From a checkpoint of a small transformer trained on Wikipedia.
Size: 9 layers, MLP 1728 GeGLU, vocabulary 43838.
Training: 944M tokens, 7200 steps.
MLP neurons of a small language model. Each row is named by its layer, matrix (gate and up: input weights) and neuron, and shows model dimensions 213-404. Each number is 128 + 32 x the weight over its row's rms, rounded and kept within 0 to 255. Numbers have three digits each. A neuron's up and down rows have the sign that makes its largest values positive.
A block is one neuron, or neurons of one layer that tend to fire together. After each block is what it responds to, as a language model described it from the Wikipedia text at the highest values.

L5.gate409:158123128175093159138139139114131162077103110109139112121124167100116132084193094082054075167122150140079150098176119178155110186149106135156154146121133161159090145094146198168154091146110126129129155192076143096117142120149122151081177147115103082170137115083129123160167140156099098109093118107127137138113071099208104177102106081124061120116127163155169173079123165129125152121106137102123101095127142120124139124155142134082187169054117114119135175128176126149148164125108046128110112146121172138144179204131092175130125111116115093141138121147166129104080105120115144152
L5.up409:167103135145112156101148069117153105121137105115149117143124122137112090062146162128100100143121115153113177123092163156153171127181125102128104120068135104157082118139146163134196129146108160109116109070141113148124117162136149148179175172158107082110038186144128106162194158141132152145119156162130104138156091125167099127180172126198077087100138124162107102174120182108101132176126139151087180086171169203199201114139094140160130089048079124092120138101104147106156159079108081060141114123127090118110080113093135158129119156096069157117107113171068120063070141069166095118
L5.gate1152:130148155072112146145125150123137143103175140126084069129132137151097116110189146080101152142114121095097197037094165158109180169179109173086090170168177049097065151105198110149193135156110138107169150106099167121131125093146139170159160118044093146124173114148144134135137155111179089113115110186131094197151153127164094103126147214141119163138114164126074071162114101139100158151124140113138136094160167023131143147148081134099140124074147109123153196151151159137096085155139136117192130126130093151094148157124174126120154066174110156081046135089204124126078140128081156131
L5.up1152:206123077197142131088141108145147083078103157109111096139128082119160146163136132140101108137149123101127164152173127137136109133158034113120124095147141031114085120098123124147178131093115090159141169045137127110118093107131128154165183152152062095138110177071176120133077172116113159107190098088121122127115110147127128146161198160101123097101131144135118096087126134106113071134090139109121143098188127151143137118117099105111118049076076177163149122108113162121161146118112124129183105195132106203104072176110140122106102126145065148149161135143125188111067192099157119163
Description: Words that open a trailing or elaborating clause after a comma or full clause, like with, which, making, leaving, has.

L4.gate145:123169135110130164200147075094152131194098127192134167138083124121144136062170173086108089140071108161127112133129105153094116178122169146160141150130152126129168170122105119068102102119132116087129134124141132104133049107129168145186092076166137123144168202117131132127145158141113099177104157151141143093151080108143100107090162121150134132146144086153137083094090093105091140137138102155140070142156115115118082107125073135117093155134144116061133113140104137151098124164095109092097126123147124107139140126114114130199125116036145134147119139075116059100135163135062099057
L4.up145:072173090136141154124173030149148128105119146133092157147146134136173069096103102113135097138169183165138146107121102112148147085071084097104089125139099073137100137158093102151201168114159155134127105091103122124125158122107130136085103129155138104124094110187136101118104120090101132105139178138123141150149141105139105116141174100129171164152141176096166218064032079095109121174153137181145093130099112147133084099123149185102125152114127125070187175154076117173085140156127138111094117066173118094101126100124126086073118100135164110110198128145128092136129211122147097111
L4.gate641:129114140102172156168130136107114107121126094143158057102083115167139113123144189127115134171163100119058140133153161138145112094113202153139144130120128130114106096123096174108102151142155134137088166107139114063171082132112139179146068173126156117138113140042165172072119180145092096141131137115139114202104123153189155093168156094147119100162102154147126090193107176104108146142125151105158112116137083113115095132160175059115064115110083136131099132088100132101138166085139172132124155128145190068105166201114146185153166098126084105120107107091116132130080094109147079133
L4.up641:129100152161111144179153108102119146168074179100147054133123153120097147154075115082136097112149149093109116120145119171119151128110176082109074125167130129155133085103152154152120151112082151192131152135158127130134156117129139158128126097096155071161082111109140143093232118132164112127124150095188125113120119153119160102134123113145083137083113151046158071130147091149105131172197110101174156108141109181134096074145121162163092124105105118083154175176117143115063038137142149133131107060154127130113101143106095129090170137117062176146131097075067127088140064114164123078
L4.gate766:138144180091091176128171162143119090133105103157034094136073136111107142109121142110124139101135150239116205082151110133125183085062160162122097078154149127102161131101088115137132152109107146097114141087099130046135063074079112166127166161083117104139053143126131130101120172159139123111099114127125158106125173154167119111162233121171165136207128107092096151154131100111078124122159156135143059133144123127079132078109097134056131145119155128062115117118101134128123136106154108088151152152159104083142157144134130138162113105136104163124147133106127082167102109139120115113
L4.up766:157159151130150129133098179143118171155098083098168118153111121110139110155141145091089129145121086075109134114075149149126111084130125114166103132172106137179156141103128147106158114061143161127118138191199118129131138099151057135123135122151145130127073155126113160146157182161163120116165131085138108093113143095116103130135101136129117089171108097132109109078109119162121083106166171120086137158103153153107099098090133065133084127180171096180076125153148130125048144132099143078155189119145098123159136161050128085149133067161099153108122124133182120177105129144159132132
L4.gate776:165101124144127145099108158118137148155084087096084177170074138080152193138140157080104117150055064154092132104144099175160130131124169143148158131109115110166105091095106196127107144161153132122126144153052049058107105124179146155165158119101121112144079110137116122103194092089027114118148153081130112112125093203109117159103149086110067129092147087156155116115139131114158130097117099177145092115170127128067120110104095089091112125093107123039083215179084132119126132097137110126091106089144181184109165163150203179150149105102045111230125061129164119157154144117106134095
L4.up776:113088134134132072100128089166174118177167128166149118091114149089102188171158080102158110141087102125118117078133142140145120178137146147104115154149148145107119096163097150146118195180183127115106177107093136112124171112103177141163117148144118151131097109123130087101139111099125082079109114107145142158113138127105136076118102147100085137143171096113144085128046138070166144153097109111122179097163097179101098165139189199063096086167138086073123160123132147110107107083183061078150085120121102108134116125172103129139113180109086094206142086130056140117143097103142111136
L4.gate1021:137081136086104148131137138134063080094093102131207105092123156109111177108111068157173089128098096162126152165115131107111164134199172104088114138143108160121160142145116117093192148124136162156139123136122087126130093128096160164151105181121133129159123140101114153163113159092122161126108099184171113149097145115142201126113172116158083114137082166063228078145118121201126126125109152122171126137173121151159129151142169145064087142116050076138193175134113093118183101163133118117140100102075173076152136114143094153123129128120173182164089144106108125150110088129130107106
L4.up1021:113105144183112179130074079155155111097125144164189144188110087138137141150091133068077120150147092121085197096098119145135168130135094069092149118128102092174068090101138137108142130172162156094110163136085158114049118176153124104198138111141109140153134136075191121151156129165135125111102102120108119106086094153094177121175193155126119143100106160096120094115118116121125126157155138168134125107172097158138084142148113074101150112090103108140115094107120152128100182135124159052133065163159131175147137139157109094138109144169069131063070085113099105111075090082113127076
L4.gate1095:140132141125172160097117166116122128059098166119069094157125104170098114185131152021048123196135120128139207112139125135149141147102121135106151106148092111114085088132095122143096129143141146170118122091134171083172129150076083163132162133155058084162109142076091176121150085127123121122111127120149066175125099124152172127169134087131137133159104100101140158118152067141127121128086133176097140138175073161156119077134107146138104112147152145122129163164136153104141118124083152111142170057113134125168133157130145117120122075090089164139096121124121058096145188149139074118
L4.up1095:173169164090146121115036156085165119171085103129130139109129133153116083118119155104118118137142064113161150129070143105100019119165181116171141127087127160170199180133127171098100121147136098104106116144137107198112142082164102175113140106145089075112088125137158155103116158151135094112154149099136161118112194158186170172134106177062123155135160074126105056107087103158120138095132151141137112141183124091175098164117192112062122114090182131107070143107198166127128196160120132089159160163117168105192121092137084107165152129190168076130118129068161172136123143167132127092
L4.gate1136:125124126078064149173060184049115145141097110095135136158134126180076145126069132115111104126134128140117110132128104141115148183113099124130155081106127139170142135114138120131122148150143172074126077077106154148089047122115135143094115094091075075149071152160116146188211132121132161131120164152148114123095078103162111111182144101118148094155069166102134099113136135088069119137156148143142094082135054164135172177147189165060080116109149151123129161132111106149138059200081149125112114161147091159070144148109079128105070145113165143155062198094074091133138140111137081072
L4.up1136:149137126120064135101164129137158110113103159162131116174144112127082145130088138126126204108193113056117091092196142107108124084087065155108127118133116152080113118152078097159116151125144142086086152116119169120085095148178150096092137151180138090105085111137098123162146141106132157117168130116164145115133155098108167110137051094144148106139137138140143186168105142112108145176137106105189123081088128126118234176173173111130162126104065108165127156137099151124129106134135154116154129128137166112121106115162124178092072128102175163084144148188087093084125099153115153109
L4.gate1368:152094112122114173084137176145097147165100118104091062159135054163104124110138138136076163173123092100101130153137136148152139119121211128105064156110123128137116122145112082165118162114122121158135141114141112132145051112103148158139101157108126115159109124139132154167202154189078147147179109108126110144114128144130088103127172171144104116176077125131162065166109135159110099103122139087101085078172159122160085147136161106082094138075124114097102193165165120101145186071108210134134133139157139173141084114127127107101128151141151132138165156067202155139151106119117104111
L4.up1368:152141160167134152149096121176101076088112143175149116126182103155156082113135096108145086177062172160092171104132121089137140156115179158148052091134066118090107141105131090150134124109127089156107125056215082191126151108099089139101132117090102140141139101134160207158097121088057190147143152128137103120100185160152091110149140166165181084146144180149041090084075127105114106101144121144103065160099205152172101143142158083105125132114087135161123164102172113116141093147131148121151141127127125161154101145124151098088158126161164157133128168115124103128145090184139177131
Description: Tokens right after or completing a year or date that attach an event to it, such as when in "in 2007, when", a colon or table pipe after year ranges, and years after "the".

L3.gate1126:112116135134183131123115105133130060131116105128132090149131132155156096131119140108071150126139087100134119125147200116134173131155148093154132142127139114159123191085192068128151059124139128121118194100116144167188186175101142099112089138137159106143114087108110073151168199154169131183130090104193102111135115158169117108114159109146156156138127127165088128171130114110142118109056121143021122142112070067125173146126204109087170131110098120149135074112117149147166218174096146147167158138114151105165140139101146135120136119149086130118126137172096084152126122083197198165
L3.up1126:063134075204129103143096100061140140092144103195154085146151137123134100130114126059199144125146122160190135074088187145110145103132168087116142190116087124149124107133139152147117152109111125163142147134193108083127154144092093095149066132140204084137151131144114097142120164081172139120146147116117058107116120114082139045141091120115186123134097126168159110134098137168184128106152179133113127167149118095197151124137093191128144107140087117119107094150097160137156130109158135132120126111122095167158146165127159108187150140172135154141086099111057126169148152133145133132
L3.gate1140:093133112103111129149137129138021100125154072116146124120139102115184062054142203173070121117158181150145176142091145137117132115144126155118142123080108133146146077130110164117122166191101132111152150131161151127144101161132139139086185167097163110119126123142151163087166129128085137153102117124132075126149119163107134138158157145074100182121144125107133139134152102129071131084110105114153138141120146132141195131156179172179106103142099107109054120062167104098158162126149181155080156151134175140123116159189149149134099146070130208136071167076187113122088176099174162129
L3.up1140:128111122160143142183172143136056117119114072140135173132145135184126123071097138134069126153136133114102135088125167102178112164080166125173077158115144138112167137173097107137125112174118131155129126094138136201120146119134122142168114144137125157104160131144102078156106203059122099134147108143143146117149095143131156095110112081103122125193178158160134123178187173142105098131089099116195125040175143104070120101107180161055088132134136139102156106140143101125079143147183184171129135187138119119121127118159175153130102165152172117090087132174155098071158156108190175151
L3.gate1335:135078157136164188125188099187133094101135138163123098121194098102153098152137152139101113129146118096121112098121154130145141109104047134096055165186113125078141104139136134154045116135108133143122177134147165133114141165061142120143144074134089139140127113156085134112127154103178123140119194117113077150130107170119081161166148146131128171144115122128158096113149176116116164190114060068093122066139120119151171080096145147123175072146139157109194168162118135076114133142141132138116128212147119158168147178140129140175096140148125118129183124118115147100044138126158119029
L3.up1335:147138101157128121203145046136111125148111047185113153139177130104146147107175137150109107100152191124176108139117143084137132114118135188188099115152091162190167144139159152179142163098102083123120126116120144086095089132129171141142119118151185138124158167146138146111135156153091087113196137212118116156075129155123108101122098115125074134143201077133132116150119091094084113135121127106118121120120162093147116128098086201096145112175125147153157124134133128159177070167092136121043143151104142135132124153122183145133143107079109182117139103130153120043124128068125154190
L3.gate1485:164175179094117130148113096105104140117133098125108137104168113119117098173163133194106116164117178078119149080151182130154138116090141161112157176109139153135152094053120132134130116122110132137143139159226165168132180167154180132097135187168151142144095110159130110105144149125094126153148140132181094098104150170160159094175151136146141169129161222164134134165121094150132137131094175124130123181127136100136144148143148132087180140128026101122197115094175183128113086182115132176137125163157179136122152201167112174113091139213138112139104161131082170095141091104187078140
L3.up1485:135119104157136070121115112112134144138087125101116157140140079145108153109082217133142148159081105120139097100151172149160147151145189205068124153078107118123070122169173146110121107146105167078158107168107142112106073091095149138074116103098147159108117115111132089162144164084166100115203098108119125152118137161131111162112133166086082122122129088141112081145075152096146119092123206111095129133183130112130152112150129151062151099152104085148089113164170123134158120084043149169083140189135109146129128154103178164152154071107107111147080165100100105150137155097169186109
Description: The conjunction and (sometimes with, while, or a table bar) that follows a long comma-separated list or clause and starts its final item, as in "...head of the Cantonal Health Office, and notable for".

L3.gate1275:122089154154119165122165133073089098149115049103090098162096112178171110146099143070095075163118110183083197089088156134127146106105083105097117144156135121174097095107121227167142168168161163133093099119109113096126076162149098127100173119104089104169111163144219163113136140073120094160142070090081116202175098171116178157121183154071159117155130149132110124106133158178125148118109134138187172144164182143065112145070185145154134077139122192116114112150076073091182082131098138131135135151094106096160137108121140127115085128151080139173072106133091055171166153109132123136
L3.up1275:057091113115138095145166125123106089107136130115178087129118135115089109106050129099182096130131109150115081148129118111109079166218112132118097099104067166109123128105119117160118123136126200144161161143163124113209098109178134118114069116125114100143117148092126154122125121147142140085118165170153048129131143105164178066122082126117119177159197077159146144125115149145106138116107178162136159128076091162172129108110152142176166102164144109167126086188122149081148127166129112139165138087120133160145159168111141108139148178166065067155167115142093133133103221112156135218
L3.gate1287:093150156168177157105094087115113145144083149120178115095133124187134133196121156107132076096080108137131142142046096171071186099121133114085153074123153140121162109141099156094126198104128181128118078125105116130113149088180169126075118131114037112155147116092192160078136114097107150110097167104110100162121144189170128127123065151137140204148155174084140135160136074133105079107068157116135099161163135140176136159144096138107155124105122118087117180205164162185150108167128145046158145138156089115139151129144085138139190149129133150118125145088095075101126084096168126088
L3.up1287:070183197091160192131156174111145104099104157093091175158084096123169105135164165131105174139167092159095131086139176158156132080114148150145107079151178118116108069116171190135121133136138108103122126126172105140137073198117215135110105082122081126180099147133204111167139127131153080146109147125130142155062065087101124095143154092142143113125130103147133086181166161116163162122077095124100106122147154145114186116161076120122175121187072137120158129098142100090107131089108114080144108147159106165130147141169120130154081079141123112107124119103065176144084116172040083072
L3.gate1397:095120123122151129115119093087125130132115140070094110113104119086140101166155163132141111134165119175162075151111139104125130174160148133134086080097128062120056093127155090155118121139179103157079146080089114132048086153109153158165155104115115112146051164178141077109162139164126138145137118124128177134140144168135137090086162170114126123197104153130154121095175118129158115057119202163090108110164137161129136039095097121142141123116125139093062115089135194105158113161095138073113144101119128152117111111131177089143149104110084121070097080118115208113074144195099109163
L3.up1397:099088084050119119151115125095132117159136131111079126099146121160129102156114124152060121132153158133095128116158150081125113119076214063153105121119132159106108143166184116086123151127148106135112167054170093107163090122173116114208111106109144120101157132137215090088124117166131164143110151085107166084113109153131121117121144143149165143111125155039126117106111108131139173113188095160116097138140145145058119112061122152157145087105144144097129144176090197103167131170058199085112135118060160103120116071156140146141124130126161137126137100156096099221161184158143095155
L3.gate1547:119126186090115145148152104085119129099123136078097114150174121110162127082132129105087115098182099107159106185121078132173139134125185085133156159138135096111150173103156062119125114150127100131131106105157127144081154141086108121131176099073130144155101160199119091125211141124109124098064127130052136147151101121171093111134116124120192104140032131113184127043131094137106147132153124100182119117100119155157184158065085121029116052146066131153106147136123149152120120165121189119167158103119167203111177111092170129072134078128143122108103127163100103120140130142170070118
L3.up1547:115097150177065197151094138119159158154114137100055096095115112121107154086157090122086109141120175104049127127130162125086109144155126137177168100139115105124079096127130162126100112093137074139126124124103094187161081125174107166147128084112110118131090173150153124145181079161136114131113132186173138080098067104178131119138106144144179159132111089096136116133091178136158150086138170157095138092207129147156134105142147097176132183118111158113126125127137145097113114077142139145116118115132127077147119174158106160091131115091133103110151117122159095186139146093059120124
Description: Year numbers, or day numbers after a month name, that complete a date, as in "In May 2019," "On 9 January 2020," "November 5,".

L4.gate43:118161134127120078134164171107101127082168145128145139116080085061125080151063082119102081139101115114131119168132114137114155139235110110114124093120104105170138135118101135157096093165178207109088084131116167143112121159155112135126145178148108116155149112122141084128142142079169076173113048132148134118147127148081135196110194146108116130143112118140148107161088186181103047134134140114123153120217098128079193179119146128178107121131124072170153129092144128125135153122149223162187130211171044126176094165116085099135152150140090067089137092108130147136124174139230128104
L4.up43:167152160147143120066189126178121148114148060131114120126181127167141173145117112158148138084166144120117107119122147144155177108147161143084121168135096104178220136132079157118121149129143164166098082161104109116128149119120135146155119160116177180137073179086121080144167125169144101157200120129154129126167189166114184096134171141161112181148112164179154154167101154115145126173122123134130098115108191130094103181065120120103157136141153119164119164115097111133083121146133098132200135126055170130151148143108115111064063116126193086155166095143137115130138171090123210097
L4.gate537:104175111089097172152153114150063144157079092114134146113141080077184091096093135056105091156149146102114121129046167099130153152157201129136127129102092154125054121117081060143141169211154184094156097098115137072110091165122197156128178143158126139156077146189099082119133168127132110157130108169175098119138080139129124122129149128133167096134140111139173100166092140155141083080092100091119092100143136122148145203085110193141156126137109157139147124118129133105112121142103117096155158222144156132210122134062128114190135144126183149136166175101155129158123108132174108124
L4.up537:126096107071146096129080144133089126119133111063112114108121107126090117087102104157135128137135069139130114093134143097056127165133093114109110157133114134153084077098095128162176092143155147161109065117100087138132140165060135122121139197068131156158115183149157160163099017146130164108105149167124074110150103170099153104122127182150142147134176089073101148175104164057133088132112169123061118124135078107147164141176140105136177104140101098121159142183119138130200134143150127169180181162172143101140121099101117139066084145177093131109147128163064104134172164101124140117
L4.gate707:113174112101142140117118184130138160091125132124145083152116113157093150091140140166081137132085145124147128126193176134167104085158174137099083119113115041119088132133149203149105061161077152136132107122107144065105081120083142167136076180150177157139081115120046119124119123109150125170188170124147059086132101135097162092165136150118122159168131144140157116151122141130154145149135080149075143102181080157110184145096119103132112096124175149112113198102102086093183163190098154145142219153153147098143152149074186123200108079163076057115106116082073144159060077175177135106
L4.up707:170104115142167107143120198151144135117148140142141123146125083119141166105032090121137109114106165075100067185181113161118174138093087161127158172110113164098148130101109150112120160139069130144155099114137133095124122163120112158097150185163162144166116082088138127119142183088151090119117106161133115185156090118140072173138129168168135141061158190154124190176129128118153087102184151055117136137092167094154147132179166150154138191114126071147178143101136149192082135112185123102092153165148128134163139156122138137140067160084056124136135130106117184100114094138140119135
L4.gate750:090151128138164158131092150118116100137094124103074123114132106167152107083093104109082103196083123141168164107141155147116159177162130083077124081085212134120098119083143144150173084177132107135178101104070174094118103219130160086136167172102086144168141126099109090191127102086143133120171176156135137131183102171073121159128113182138144121139092135132140142109135152077118118154153161098101056098178123120145123163113141142081162124135146143149108172137068146143138126117158090132097177211160116193086137127113072124142118151143172114148162089131085117149200179090159149131
L4.up750:113153085159176132142148126111142121116125094175067152147154115111138105155123106170102092131096139113146107144132127133128128142116129116158095083138157052091118159178116112159077138081160177085160091080086164110061110132108126136143116142120106130100164160132104129127099118087091103154159168150178106127139134092096145107166109111144159132109172125124088080134048180127121159062106150077138112103193204088161094136168090130116087096084165143127161129164067151086126101167096135095102184177123156148116087118080134126096139169072165121127212167120120079144141156073100098183
L4.gate949:142128127060103162076090084080130092147102098182135122145164139136130119147115127106073139136134123106131115169094116136088195134149176137120125119089107124096138143105107098145143122176164150169146094104118130133158149095086070155155091161094162115151166139130152117150157192181117162182140129065099143097187134121088211135058181119085148166093114131095122145160121161172160088080104139128115127136093193060106126157165119108160091116126098104154106113171117138140173099139157199162141092210117123163120121151154129152116149100125104088183136079201110099164101133099155165099
L4.up949:142140135104155135123106111105162109142113106117128128160115110122123170116117118157076175106088125163102126119110075114140121114104135073146058164134066087198146072157196164161097153128077167151118104132093152143100103134144168116107111137131150118100123180150168127107143079099226151168114156115153145141124090139128166102053106083095127154108096165137117180110137151136127131128090160099118083105145142150119133070113125085109068083139198136119154249157127128143127139093120072148128145122154136157118135115120155089142115145135152137117128098170122171066091132177123116117
L4.gate1042:138126143079141085145104096124104120179123098085144112149101113163127148110095136165123122151146117104086184113069132094144120127138144166099096127160104145148130162055111106160117177110168162111113101068160079150061137087170133189129100129091050141156145094113128116140106122139130181130111136105140130178146108103126133120065189171185183135141162153129145079115102209128114106134143115094114152095125163094137070151110148137141104128087113131136117178172137149165135079132105117183107177163136151141125094150102094134119094064107172093145139037167155105159119050173104127160
L4.up1042:143098113181140191129127158129146101131137091138106149123147131133139125143189171139111164118144152164112149127090142131175148110121179148143110145151184144151143110143137120115118088130109118133157130147148165117182134128125133097171169137150125107127123132125088113123141091157129146082106102112107159125130174130141158119135107058108141158108113121140116159115111147151140138145086169134147153159145115128114144163124131131185108142137137093124102194094121089151079145139089184127111084091081134118186126110111142128111080096131102111078107125093133110148144173141163134126
L4.gate1248:151137164154131145153164171111130067178135173123158132214137110108127174070091105087102137129108087084132151140063115132140115128190160186172135105067124127227102171135108139118089105094157115117112100156140148120110094140131117188142085169135092135156135138150142123179173146141146109171174131155166086083150131129175228105077141180117101154109170168055171093152100102142080147190101132070133147146182124126201073155144095121094084083112140071112087128102085137138087184111142145145149186189145131182238154116141142152098123155109150106114138154121087146122140132088173099103
L4.up1248:129103123134089112135098116120146175074116134169122113107114142094117132131119063107191064100173146143138046097142130130117115138146094105138171145109117177121110178132130143132142179142154154131138142051099147156131170089155176134081106133127119071094136100068033169098062154131104099164136116173161105139166143104158093087179139141155154179122099108153088158155103117142144123130122175142144162133080095154149100151160129104095054135105150088120117134158124148144127054133156112127171193160069082157131114136112094109155058176098096145159142131125123122135159156076155136174
L4.gate1663:167065112165179095198093107173107166077108124114111138134126132125098126149097040135143121167151085160128110123158129144155091154173128109057154142189144120124135138140100155108144142211122135091139109098070100108104134147159138167193113146077119126109139120132078093120112206137100131178163156144115020160227063175122118086073111104125142109132145188147152106161125140099148134172120159117120133123164080146111144075061125130086132081136176146175170104076153105118112095155133131177099166154163058051131147125066154128184106143096103085147158102107134194102129113147171100122
L4.up1663:131109113088144133123160142105099117162151135082188081173079112146117094129126146128124097157115107111174139123152160182175087175165161078093106094139089099150158096146147118121104145140126128134119153141023105100119121138119100160152075182089109121147113128110129124097092156137099150135137156141098102077100117176120163133171131127093119183095135122067141092134112144104161140116147091071105051110161115146124152146094154143158068089104116113151164105151129153199132163093068109146141104135131107114144131116140176154145144123112043144076154126093126120120182095147119155101
Description: Prepositions or connectives starting a trailing phrase after a comma, mainly with, to, from (born in Boston, to a family; extended, with the option).